{
  "n_layer": 19,
  "n_kv_head": 7,
  "rope_base": 12000.0,
  "qk_norm": true,
  "tie_embeddings": false,
  "parallel_block": true,
  "init_std_up": 0.0155,
  "optimizer": "muon_variant",
  "lr_head": 0.00545,
  "warmup_steps": 62,
  "final_lr_fraction": 0.02,
  "batch_tokens": 65536
}
MLP neurons of a small language model. Each row is named by its layer, matrix (up: input weights) and neuron, and shows model dimensions 256-447. Each number is 500 + 50 x the weight over its row's rms, rounded and kept within 0 to 999. Numbers have three digits each.
After each neuron's rows, "fires on" lists the tokens most often at its 100 highest values on Wikipedia text that the model never trained on.

L5.up1775:505555493496489424496499540605569518489533585535520500489571420519442481538498520499479584494412549503494530481543517496540454548519498471601530526492516414540569625432537518427464476457607479461530466485447551508379471583459517518600534499631473431559528481515498512497460554497499488454471502532508569481516498544495533497459475523479502415472503547626535529431568511416570490475553487679442563484460550535499463479474509457519539563434506439468483488460518534539526486493546523389476521473543572494559567524541534509442509608513510469488393503434525439441495561517543557547
fires on: " |", " 0", " Goals", ";"

L15.up695:594460651561467534436457445550446443438462516571602485520517551538432542490440457466471491469445483471544542444473491547392482432508500411449575453552440421565476534463516440561443551440452501533576492507521468465535509446501431639504463445504620503479493537574561483386555537400474550507477471557577559570512513491450501613559479425532538557552521502550447531518474547513558565384552511474522478519447593535493585599363518574445592469506483517542519524455477492498493513519507504523411515546630588397434562517497528486522587458431479485477471467422478449479423577566505516490
fires on: ",", " as", "As", " As"

L15.up760:451615505536471470501489487522582430467455461474497557453469463409504503501544527367515587478443503474599572553557465563520536475541469514617495576465506490539557468520535563543492441536496520528539477491457525407502573381549545471461485511571504576496531497444501552432455477468407495533552579526468420469449590535471484504436561508562519517519530497415455564490441502429446347507456448518545445517535376533431477475540555437476447547502588541439434423434596580530511424413424523528434355622474421535546538557537487532474580498495608448458507541514484548530435513463563515435
fires on: " |", ";", "'"

L5.up155:443493457482557502581531485480490560511507656520554507572476524410556601527495523511443491577539556441507523445510560479460532448492483535519456557595517522474552486469586430544464554527459509581403510543554472567558505456523464476558447502453485541469508545435459431539539530529556630451524514533567466479522491527536471488508570477537619502451566521471479461556558449431475460542482534488427485498460472530519472525508505462446468514504519427543543512533487587578575581609448504522517461502534529436505428478552542451524482536495626477510492546499489490533525606489574517618
fires on: " |", " being", " is", " was"

L15.up414:469509532521510449528529451502513465534542508485481470598469555450456526431508565455553485447454475489494447481534507448461563563441487525489521547514475544499599479583636500536467481418568474480480389463483505474491530494453439532511556558537468479553547431548456530418508501424441475441580621480468423481601627527476483440498546503528472513592446439509423549468523537489463559480555406478437533400516517506500563525444532481502564529547460444457511549424491480521623514540459603474509504533515545511534548556555422547522424549552710504553464489534503532536472569444469548522
fires on: ",", " of", " and", " by"

L7.up1298:316493433368547503447550507570512548369491427430573494498540515556576428460559476612531505493555533432457557507528440451452381558457523490552599616581438532541543615527450592448505524528521505454477480547509471554486514544503394429532479549592491470608541479465424438498516508429507435501577490541489465477523491506456480438479501514536410461473525562546476488530579386513468513601462519535539494539548468490466558512427527470591579523555523536482520469500509550464464485563474435478596496545502526509637477545496535469441579492493459423493463564524525540542499479601540442491
fires on: " |", " @", " 2;", ";", " 1;", " Succeed"

L7.up635:438518480527542466430484596445422560501553473465522480386476457545540553477508571550508577573563487450476408450486530548432494489560474546512518519589489597485574492521489511466438599466495492574445440449490416451490480450563542490506490530520356477562522504465481498507633493492529559548455470558535532481560504501491537480441533498524566471437556508511511481444527477450482543551462563536422473507501514487419515616498630533530545563482467491491402561468565494477527658522412454541480435510521544455407438440487588535432580569508576429456577561492388514479526559502464552546
fires on: " |", " Album", " points"

L15.up680:606559393448544493474455483454542573504516530538504472466467416438455516431501500474620492505556386551420540518469428542541494528487545499546397545548570546493526504565577422521393559452560480563558500482547581543526526500520418552505425511547504457458524448504419450572547507401476496455454502438527404575506520489403542493573589543546478441462491577491548472486470545514429562528531460494473369475453590535492472567426571487472563485517408410545467500432440564541488457496452445544545437477495422484530490449584465483576461464477525399464548444447484553575356506575440559457
fires on: ",", " in", " (", "===", "-", " to"

L7.up931:551399523460467580480460424542544479438507462487458488429457433493588522451506479563506566408517517555496461499474536544518431510435457550541507483457422490630502492488564418495491492462459575559582516555560456485513550505479485519430562506404494591503416474495464480622456414384602458546526537512468497552484574487497414474564537530395540449400489488488561585528496493575525512428505565495502450490515544473418507553488548546570493508522491457520498444533535550496583530471524569483538469500534490381572445565500493371468516552521451530451617519534487504551453538429421517469
fires on: " |", " (", " Player", " Notes", "==", " Nintendo"

L7.up1643:495562575538429425507500496615490523428487542411558572519440519529413483506433495505463515546436509386512412528428541570507570535576438509482468561370458524507490502473477449477449534534581447471575449502497429443504557566505462479547519476470429484537524498566588472476593445553529475497440463466508452452428475512527521444482515433625432519514417517539450443561519544561526457560507504502515514506418480510489521430514527421424569487447509452532503510480503457536563465529591476574446441390508522434534474525560480474506529433528490506407510463487488496582456463509427467453
fires on: ",", " \""

L15.up189:538473477416530525519534456483479445496531537531548367525441479475524414495441490473503514513548474520493368524484491486451550490391556535494563536406460450577472433458504490473436507447526466602548478501505412524527478511516508561531510572447543490395399503518384565525476531569425539492448534492511484554585608465513380479516503569504587466507524500498388436528474505491555492482465510471498437518441517456495479516428526601614494464582493524500521492425531587594524418514463447479589422549485474465507517501536486460511498452446462455471526496485502437385422430660479519520
fires on: " |", " +", "\n"

L5.up1393:536479459459571473455503507457378510516527440497582502529539470565527482543583513538489520459548475558510486481460471514435486504457555429495509563571394565471440411495481487544539466567565477524564453449501582572399481580529506552501530519442486552405494541501357538440434535491554552441458492472512521456571521476544527480450514551578523499345430525411502485424488502414461456534505607425523466576414485505439398518488494581403500493544506493477551487574505492464521650572538532544567511468571468436538519483472519496503469450553565489466507518493541577463564492514539514456
fires on: ",", ":", " &", " –", ";"

L15.up372:439512477538533460572399562508456583488494447574594484419540459499468478519525488527553518482444400547620430423415417538429480409537557568511414402511455441582431449511464499448479606582401540565452496413545542558492545493436521487477467515556480488458463465470510517549527449557522488531490599401544563573413556521446561519559467502542470544472459454560494559517490607505410539423536465502480501477523503551523500488481404486502416552467592503543522440415507524546496517547479515501506434436469633444613494557583512469512504490483476420600414366537492439392496441408560449577
fires on: " a", " A", " U", " for", "A", "s"

L5.up1683:453459525448594398440435540562470510522394404502575372526512511534481430569438527491572531513513507477495505518414489443512330519570461497486537495567434429506428526492555451477540504468535487463494486493459467450433537486431475538565577497420441555477527491549413482383513460439520594464548522493450539605483501604471506511459516487419520537450461480436533488483538611540495460586514491521520578575457427492467537475529603471413419530569515508462434489447582514428519498488540545576468572509495505552458467455478519583492466565565630544513499532482422545552528444425468491567
fires on: ",", ".", "County", " (", " County", "re"

L15.up68:411416496560518513517467573514404433499516508517475577494462468562505568519389494475481515503542496436626380478422546513463511470574449542425568485454366430510410554462454447498488522574472544423498402518568510531433447477570530512506582564517598417527504477502476441515625538430454502420594584463500527440421439572515522515551551474512477485488611443481519551568425558543524470392507481498463449630460436501469486490529576473617417533471571466495490455514481572515440533517512497560566503584501624495505476408541492512429618472505457480533470477422464510438465541467527483598
fires on: " a", "s", " A", " large"

L15.up1197:648492449530459451500465503534436468493505480516534449491577519474452536542446496640487488515377390428491514481503509538462482493481477506472494571546425406503479557451542474533531457455470438485526460489440575482528469454532408543491475479364539521512534513531420608506518520528534531440558593491504513498512556456520478532520569464468480541480566494481480450518536536545520491497551585445522491537493493468456490586506518577502474519534497466520511487531530465455485482447460573493427566499649509537437520512524497498650441570554531491469439555419503490526485472549545567402
fires on: ","

L15.up917:494456463573439464408417484475508506497532546508566445504517442456449504468447545477522583521492489577508531464489534488572444536469571472504473491408512417421518482419584509470468503429513573460560511414516460450499501570542467529438493497461476524515548510537520465465477444505464499422458537531571581425556498529551498515571442479574468470467359559546537484508466540432470469490572506465462551445520512512409480532503516562362435527491342408501399501478517563528516548463548478556467472551489441455436542441469436490559524437535609407452512508508535554471513507595559477585
fires on: " in", " at", " on", ",", " of"

L7.up1231:606547501474548520489482578499509510560444433553434538522540392416454475497546528447520506447498465520468540489586465533425418481537551515462463550447429446446502479510448392535497444590506456498493552407553463456561573547533489534499513509503472454575582505448550576534447481553540539510531548505518543470487490486547539546499529436521445545520448565406469351453579598505505495493569532497564525609445569569514541510411476557468468467553460503474509468399522584472507548491433411429489443411517474504484406603523511568607499569526407510591520448409572507452491438548494553480
fires on: " to", ",", " for", " until", " in", " after"

L5.up1082:533450577496506513548541460474423551420486468386507586361551527531535510413490545517475488479482522534459544563449499393485487581532538609511420480500462461494456545494458480423521531495520592490458502514496468550495558486508476516491493514514407613510458556592497456514545446561560554493446550519552527572467543508516504521448499357481548492469474525520525519513529509480516459466515522530495469487462590463572447560458481503531516486569537462532438482456487488416581509592504508467586510527455557479462502493423591514485510565502472547526540488498556409462467432439498531554
fires on: "==", " on", "|", " to", " |"

L7.up1455:507508450565507525484499487574454452521425356591574559524554533479543561557439473538512495429500457533485474493546436578440518536373530508525500557545498565492468500591504436408404494561526481564533503530492470542486525525343476549506516479593538483488414516519503440442469532498466511447503442568532547555621546491494484512524432531589487512534473500496444452418497542458417482394495552513445491472501416644525466500459429580569498630457547618465502534501476481499429515435506572540517507420509500394431572382504467464499527483535559489463568444502455488420463508396529476431
fires on: " to", " of", " |", " +", "ed", " by"

L7.up234:496553538524469489597553469567418527537453453541523434514510579494512492433486490501514477456466499507484481489453515544550506589567500447520573485473466395633489589570461514476463448486527499458471425451429481448550504585480567521499438473498501556419535592451484546486502546483474497369487542541523534487483568457573487520421540527483522523479482535452464524466444558485489403458457478482545513483435467603454546574565570443548502455496495416451513441484554506530561512464493490512448430450498512523548505536498512462500529590461530450495420618379507469521453520548459544545
fires on: " |", ";", " 0", "0+0"

L5.up1125:511576579495424482460581469515471514488539458538446466542451481535590532481397521481534434463470531490450511549524496418476562508618485517536511454511507486538589475415487526433491569481468440499479533548513492502513537582471614447554490496440552469539466390431514506511541587538403355525511417559508476379589505559535454535537561472582502502472572457501468481473526417506483555578519520547503469481459433441503452404510416438553465452509451557462581469477500482561506421478611493544508454411436489513529481505464508477570581485432582523439477504436540497475521489454478493402
fires on: " |", " 1;", ";"

L15.up1310:565449541489477522455595497518523495579508497470536483503465560443606461571533560451500504392448466411498470466510571432504523588465460497584549468388522442438498499524450529443457537468527513468521499531427459490526433542521514506482509409524395609483490505524491513567513377449485449447486554489461447555441487443420522504501529496480527490464576511600539488504559488497464443526490564513461514543461486537456485497461445562530498471416530551487571575432499469432587499504522454418529499454541503427469518422512541466535479505486495558477479525478469487493565549519490516516
fires on: " the", " South", ";", " North", " early"

L5.up638:569482567508464545483524483432495580552474534537522557459478495593535571569469439494536522482484467564517458649449551476543492420599426521534416537430444423488486530486465505467457514563473488503379617557381457481443566519510487538546534425421429464502468490433591400485503501523531468475514518513570575421565535525477465657500545503598570503470593570471438544514495462460455627589528599496518491454471519494554410469573523527498504409510481483453499450531510437478528567543567534565556566441450410465492474474547496544537538482524509534531512520561489447438539545579403446483
fires on: " |", ":", " of", "R", ";", " "

L7.up1271:503447446506398506544463550499437526485522540575542472461532475450508453487501501517473557542462399602514459501552569586495532471547474470550552568481505483504490487575406448507491536424624535507471456557618389598568526556522408555460534495497568519400497465476518489485462501546521575469443462486446419578528443450491428438530512520504463470485398452549488453454533426487487554525468569513459399473513564619516460577505529486453532549480514487452530598425484489629492476588562498512491477456414515510442553512530512595615451552493464562520580530458540491550468491484525495570
fires on: " the", " in", " with", "===", " but"

L7.up1433:475523506387499538605478502486548484519452550544576386520507470494502534328536442510494498501401453479500538464517497462634576481536484508481399501483459502502438511536569481477522602452610496545502462534472420502417448518481433513539496443495532453472573640528449427524490483462566453513541498530517489516548530545481525549492547453516446554554436505538460476500422498475415560465577482547453411509599473495505487495577529466355502419475575422491523504441503605543462484515601506599580511460436533631521573571422464538423421467508494522493523481483533541587536477563526527467
fires on: ",", ".", " and"

L7.up946:484520492470497437541520492510392553519577549483392458440574443479450444526463457597484432516503456472597504449562402479504487409546535493535509553528494529490474421471527531476448515521488501546514513461536517530474574560498483505511522460473462522493552619481501480505504554528554527586496517506398456464464395464505527461552533527455410511479550509515434527529479496438532593502509595440510493414483482546418448538537506508374462475567444506559607421493490506576427504425482521475501494568552436475514496574519484553495541488549506470564449431562603574536420546419496469503
fires on: "==", "==="

L7.up1017:418604499493500541556593477540493556546485552588435433466477457507505504479534511555490514376429429468672573584472431496462510407566441500630527564562436498475478512472480431492469558462437481529516452536392471557460473526517360461486439333479481418487447472565522520422436580453449603478527550588582496504457431439450429495490467511473493510515490421405526456532602436400504565502434430501568477579437551484507458564484611500458525475502498479493469479426472504567470498442500418545492507516506516475525579528488473497493503528483460449577482454533516569516486436524493522411
fires on: "\n", "---|---|---|---|", " |", "|---|---|"

L7.up237:583493516396480448520550500397558506568453427480474441422536519592494449441562426539553442554532398536525449492474556528531515626404511450491485462498440461506486522494464463477485542584564431448431481462623447491464490486533450468428414533470608489599493525519529459549619432473545400548534582440508437495534536465458435478508480540471463579513428516495480420458543428479444545457447427499591436466504400449576463522549574488557555533442489428439456493501545518454483441498543454471650565473573579515540580586507498523445548561505534475425505519552589543442611492522478535484
fires on: ".", ",", " that", " this", " and", "\""

L7.up900:516435453507469527431542449536520525470509508536527369604524513456519497395507491537460511399542504490549530519450496531497465508575488589428499521545508504447460499439460554499534538468570532539496426461470627538458540562476489480598518509551386497539484507556403517443482561554543464476499534437542452556529555466422510455518461525478460557496452544529501493482524390536421470515539562430508471510617397535552485625596416496507590541487460461496481522502570538482446543473528480534569560552539468440640429462520496444543483428518499399509447395458516440541577526545495459511
fires on: ",", " as", "t", ":", " 26"

L7.up1674:547520506463414426485502475441541478514584445553540613402439564498432488497463470452419503542495528576511524580541502577509531511455469532543440648459459456533449556484435452578518430435457435607500453567510535501540588538527519554514440630463480553533548405542483550445478443430452492510558551583536511598598501481505488437500527517527506482572554572482564514563554591458476491443561510514463513434487502536525549462410529505517497517448406514543422505513479441504542472518539486480396479543431440493478472460542464500610495407501592614548515480460540495427465386424554588462
fires on: " high", " of", ",", " High", " ("

L15.up799:529537552535486412556495513466517509373560473392546446445511509484537504447510506454518542508460554503406410477489500458480461469456484504515525475411502534493414503451502531501429597487620415417514468513434460478480487555474491406479515430502533593530506481524446415500637482466546463439536459512567521525526471587397486478631515520506520544432429454528484397528483566440431481544545551458558500577491542468526465651531531498470532578542481476511432473604496446479481511505544470495505562459526508440509474486498521474565531506560536459530486507453535482451426550542440437455
fires on: ",", " of", " not", " to", " a", " and"

L15.up1562:417535538505480508478476538521480547452459518427549579448456516465507428468442589490524499558496488441556510521479528520492517476525463515481560599485474499542552443452491588482424555509544430487568466460519502454437462461396533459544440450451535503527525565530505521522545490534469509396443508497444499525554508504556545564463528468570527461526519527506495423498486528458567464487571435382438593510477502488511465483513579532536571526484494520489527521553508594519552427574541465506418455540537437485566591400553614516476626580521522493498443461510496496428592469457463516460
fires on: "-", ",", " in"

L15.up1009:476471437577514448503419578546482524486520393574532397532482410412479488446418487478503508489459537541455434487520491531533523525491509506470512530539496517474579497497489464608511436411589541505483423528432400592517531501604480594485484556579598471464521517478510525543473563547479441538483457413604540355481484551529494483493480492581574518381596460467397444502481408566518408525485557534475456579468457493460544430545626486476471398590515452480511490472533456448540461526486556453538483514376515392585536390492465494531449480465459477487499489577523467495565511435432507520
fires on: " |", " 1", " 30", " 17"

L7.up481:523571579585489548590504520455454458572445472565558451479446528594508510528460484567534449674507454381519446501416479517574516480514499548529484480409499496484427466508448508553492520438483511429545510582436463520536524499447435448454557514419476567516480504465559484482445447532453540443468585492435386523442443494456371428483542522538446537469487393525500519470485552472560589489493430508528480483472492405538384575522506514414421494544452525556544471374561536442535369569547570493496482441388510601506481471546502431524540398513490459412470488475450548541508486462430497460
fires on: ","

L5.up395:507485556445514528516493487521503467534451471608540569503521463520574484476523519525506494444547470582506470552556575501474423514510532529511495616550503512491478467428481510537433473539551451502490488551562433560448508470533621491482544522544500502499454570417523514393354551499459424442511530546515466500493491331434515447503396504561505527480372529403450446523473508532443459387528497480544584412536464549486541556471552563535505548405440459548556538541520496469447521534544528430579457529470520518494438480500417544538478409470408564491536458478474527496581468433484547466
fires on: " with", " which", " in", " by", " Championship", " to"

L7.up1386:550498525465494583556463529454526480555594488429542458501564647542471518458425541516565567448499481517523500481474514509461463524459483416458475518480459446525427525519613456609504497506585583547491519554547523499578540543416473458474499411444411518457480525495409455496461500447481542487463533494580487442491513523594529505528434405477528458439531535519589524425464493496580462511503426520402365431477505484426499475472574468496546499570486474562470516466559558577545452493526454451418506392606415504563481585543484552576595471447538542545554487508479468606532556542466571501
fires on: " |", ";"

L5.up1413:440578501473475453449511431484419515410493587489532596559523484531559443392461432565551520455450449441525462415506531433516462464464482530473522514544479506459484467462415454542503513584482467486521484533434432516437450521391451426494369470498504488415602533544461464404507527562496528525480530511542487454465481541474580585537443475532481456511378507490550483527595583556557507610519595445458435488446514555419463492565515444474533519506578544461526568548519426490575552551593477508479498448549549506525479510405465461498514453559482417541478512498478477515501447515523549491
fires on: ",", "),", "vis", "bat"

L5.up930:464464502518489393530486472461514444469523573472412474452660533513508441535455485555485508506499476369539494456486575456572518514513461555513472543438560516470446482557475592514417512539505520521531544511507477538527491556525494469427552571512510499435589531478533511567493607499523528528404534515498436545434454529495548501580501525431450493462449476548417451528430556502538499430490604434554514544536486541476518521577501456455529438565407460560578523429457474559491555527488399465521500503516439441534491625554503503478522506543488434419390565518522610490485476542528534492
fires on: "==", "===", "\n", " =="

L15.up991:549401532452477518449479552427437467522525493581497461522511433520501496542456475486444559501423511448485603522509493506449592532574450493478501515549454429403504481512547411642470529408548532456380508507505458485447531552464568534423485514474511514449545367471437456482559532486493500586547534540411534474523549434500484477496513444563465470434453501413497391568559501558518540621650527405539480538394609461514469479545540493524471495473501435524518475493456585450480508553529609539473512516503482436471477593505515388605445477469564474432471492535468507558517449447509540482
fires on: ",", " in"

L7.up378:454516514487433525529480652530555541450489520574547417536434534452589468528545414491455535495449475530501566409459458480481487483503531547476522537502436509560511604494546519481458448456504625484442431448460485485516473499526574450458430405593496446486576539506507452486484569520527488515532580452523486591525557466543431526473560458494446479516513506533507521483525509567564483550522475531505440462531485475454648510571516504505535475537643449551605485521435554460474476479512480534423516526534500437569517490540503489441425439592495406561555483485525508511536476524609497524
fires on: " |", ";", " half", ":"

L15.up968:538436460444484484485581522543497385446595439449524555438522542521482488523534460417558506456473569556499493446448481371515590520513453478424498637507486445502476558416548515488464446442469579530510515477428495405470414450500417572486565426498451486467543503459634408533430515549485483532544594522547486617558477480472526561463580582548428625524478555577520607536467462498529503501528483453550548508463440543493480478494520530548470508515490506497557483444526474437588487427478527492633529461465524463522539484459482490513474517535469507463433513462517455529538459511546465516
fires on: " the", "|", " and", " late", " early"

L7.up125:506498494551495451454466486456493480547476481396540493485479569484445505522487589484426516546522537512551539442493474505533436490406509447587477528480420530526471475486556452478421486537644604597560455592510468503500490433529532470557522533390487554516466514441447376388541439487527537504472563529535512486453440499499589471560522463517616477486384523501629441518497476487431557519560588540440444507421509593462419375478534471596521463560500475556529493518544501441540600544566423569424508438538457470396538538529513532520494448476499466437411514485519529488603535459459580593
fires on: " |"

L15.up1426:519495444508482459584514533489572417451453504428599438398507541557558567467479539510491473495470424441502479504442432470588511523595493504515479489466505472446480437565449525478351561486493559510559540488458453464508510433502460538367544466550552545426519598490573502462546496551568496460568487507550546528475560426523474553438434414497599389571509443522443451493374522495405521473520466471488457541398442519503533433510562442495483537496463455500520518545473475479487461574468582459529394400532485448540423471520561433526502514467487528440486609523458514460505478448515562479
fires on: " |", ";", "\n", " as"

L7.up345:426436500544523550560417482595534516496439493540447486483554502514500493509421515519483572499419510521590578520507436514465494523484502523527615474567430486509408463594493489436643463462435571576546471532506514585468504522474455475531592421510469480523479522492450448434424572543477533461468468534539522650464510502557583445531446463501530504498541512467470485492547552542443480460564524510496534550496476473507525504517475402429636435434478564602456463467583434533442448445541507515446608373494468553583490507467421497513453569478427395511470418514523604495447495555550599528
fires on: " |", " GD", " Notes", "\n"

L7.up92:544469556423531474600497450495523470436496581485473479386466554433488347465537571584486510506513485462477523507422546528422516492540531485492545532454440523497528489449443504525401444568463477458373534532525392490491492468554479455594552549387601618482548532446446487494567538453538441506532551542534431524462567460479535495500463574416459456463437486536522424480457523580492449479488457585546581548545442463458511381460495507599414554537491444482481502419572557528500481578514492426534591492489480590417552490472522526489467583506589459510480514449584480519513526545515518473
fires on: ",", " (", " that", " said"

L7.up1038:452468521440531408511359542523528429435587495518506516478459515561532529427486526594624415480421455423578501453528551431471583541512498488511568536410564473539481460530532514484579402483433424459508516490500543505439444489627460507509502470434418513531454522547471511556608407439540485419516663530444479428477462493442503454544412454487516488451548474410485459577483537489543471589517450435452404510517419467422452436511530537490463510477479467458439493534551450512485508541493485566462475477464493454459431460504535533510460506423534441592466454545561438576457461415448527513
fires on: "'", "s", ",", " own", "’"

L5.up650:557568493488446488553552458561490536511378444503443492509463499587525492527526508494519441542481526469509458516507537443425571484524490494407471469477500496549460528439516503525493524481498459440450571463505476494527561531463574507585420489497506424451558482581494476447526508524472464531515471518525597499548430492496415537474563518461506466503465480575503514384468386474556534467593469564566537468505440443537463434439579447432534566464488542477510486413538394586517505473459497614513601403425472450440425551505577420492503538526522502475454453378478574510553456473506495511
fires on: " |", ":"

L7.up1648:477530491438491492562514527455508513528563527531529526521500514468455440540557504451596409482523319483506540494516494504501518466436472539476518517600399554534450398566501546473455513534584550476447474455584475563481568480486466473516585467424435458503595482577513413442556448500527482491465518453518402576468430443403400473482444476499500495493453624484499481499528407521420543511545421502582510544541556477574361403510418520491509529530548461469567462433548519444476519537589521487506408574548474503446573519482430517522513447591495484482404500515581404528492522600511518497
fires on: ",", " and", " \"", ")", " but", " he"

L15.up1476:487599497540474484501426465509549456425503486482546571518482549474496527536512461487477491395449539442493489402497503564442545464406439519564496547580513376525513525550490487492499410532490527442534477483463431488504580530532539419499453431536431465428519540412478485492470506504380417472565553516621475543555496553402423492592540543561563525416514499517520423529485561485505441515490576590492533516447555523561481571521546551524522487530395433472481506446427562515498524503540559568420510552496487528456488488526617537489513547498530457549459518517479532466468489519533558523
fires on: " as", " As", " with", "As", " of", ","

L5.up1740:466473564534473417504531524552522528516496432497516544492446456489595457493416585519520568403530512395464548500541455550532463556456485550528463533548484561441425521430416485470477467496496551465518468484572452593459505400487505519467426465414518531485509440604418532525513478577476520527483448529504426514431459506410510463485464500558395419550449544582513464422480506425457588473506489502455588525448499494540493525403513513525497522437460455486472421518526563497568565477463448461424495481521500511389416508502492561482394555470593572496498498385489499418431592500471515519
fires on: " of", "'", "s", " for", "bacterial"

L7.up1084:493441573547448478558460461568496486495454497362467445440475478532631426489545581488560477553518475553499518521507524496463522515519501442547541512406506596604572460469480376527488505579408567569491446470537509588525508465575463483521544502409476447506475396549476502455540576433461519555475508539529447507519555504562563420477527584537463432470523456480511519571442508506411451594469522434570541526556535452502534421456536472444462458539454512546434551463538557533513503474436411513536481414616564519431435567460378509506537509520608442448484524519507524473462549567440485513
fires on: " that", " between", " described", " said", " praised", "ing"

L5.up1651:510468567469469419530496541566440495522454564538589443501463419562428503493575446477404523409511551513485468502524507486486457486494515492513475520588527498579491536461454495420520540564565439544628415496449516546437561487479518596505428486516447487446543516467495514500560595497504517535599575472540497451451566419551476528474444524457512453501531445534489601507495511507509503501574504473513592509482452573567598518643480462555582588502401438545553351592507410552427527525461507464436494432434449510553516540537550446450498434520479441517494516458491526464475547457430478542
fires on: " such", " include", "t", " G", "d", " as"

L7.up428:493416677448558458589487469556517443496400483485481400521489487561425483523494551520558390547491468406488531525445483589519542508518450431454475559601396477556474455476558405486507652635481453503549486527573514540499594452419507425394439460493558491518543557554484489555562437529399488457460499429451467530514352548505488479583526506508473596492381493532466500416440569514484566511520488503434547497567584518525459477476559461438550509512395429528413508461582524476497478471589491491487463463499524449450447476479499436525440404459518503479462503469520489444455516436566486526
fires on: ".", ",", " (", "\";", " Born"

L15.up1497:455538474538476455474529411385486433425558544484581474459429489489470419474484571573554513517539403441472486451454553492531418529501577470552587502493450517475491530537525479520448535454575512519533446463489459550418398466498527554494502529513546476487437527551397439451392512569535524582472435476542490489518412528515491452454484432453611535456452446524460496435512505457471509498502484465477412510479490545486519483497541531491500415532461361468490527372493536533442476513447555479606473522501515549593506439489453479479496408450492549487490462448539467580523467566439568596
fires on: ",", " |", " -"

L7.up1735:483512469440487541415378496440467508468529611456425523555458508473536533499564512532370517513471601484624389483520414593473552450565428482482471560476491449608505462509441432545480637443383484542531424516511405440405525485521470414538482551432454481465478569403438526475528532487544509486495493549459606498556504541510521487425556463511533528420542527502511451536488541527544587527545470543559440521528602590471452508485508490488483543441517398504493457451504577455459521472540550576523536443521444517545469448426523533521509546518537489604464506574378557455461567550557493550
fires on: " |", " ==="

L7.up1189:580477547489464530473503486478464574480599488510565559509456564457518472504489465537483487526430466555605444539522508455502560503520437440518516563538483482505568543578572440479549444486510420490546578496460518486477447533531409478399484583473394582456497502553549524522485483512476473521570591595455520562560475507507524488497486468530607541583524505427458506513555551510448449602569500497527485492620537480464528464413532423445560432436496467408579461513428449508575552510515531561484544536415498596423500532617481590519559481520524476612443477581578429490450454486443605497
fires on: ",", "\",", "jan"

L7.up767:539471447487466589533515565504532412438454521585553487526452501436490475511469526502486421542405447433558433445628432448404453519424528493462560444473440508498606473362399513494574487485570549465538491507505497463574391509460551430409465490486449517480518532479514562492504483484568478497546486576515482505466503412563490454567482485482486449439528571489429518550533459560484448489523542507566529449500516484484424548535515468540473519467615543534535596564526545467571498502550444446487429517518561400397460482526432484560506534562537474534526465482570461515495467552506475507
fires on: " early", " the", " al", " later", " late"

L7.up1132:541499529508507567546480471389462490527565531413499523511457511544477613565560527467432559478410514535431525534467492593400544599419588436404461538380522468541523525543596526592481459563482501426502486429462562426465463538441405533469480439487468451502586571563455480455554509468534480519506517574515539449429467535505616474520448491493558597440457603486508426433504585416555461513559464558566466484511456488492517480532445574550463515563464438513457521496508491436563530522501482434472478402516523546534518528472480474509559512481513461611528487545422497462522514533513497450
fires on: " |", " Festival", " 3", " 37", " 2"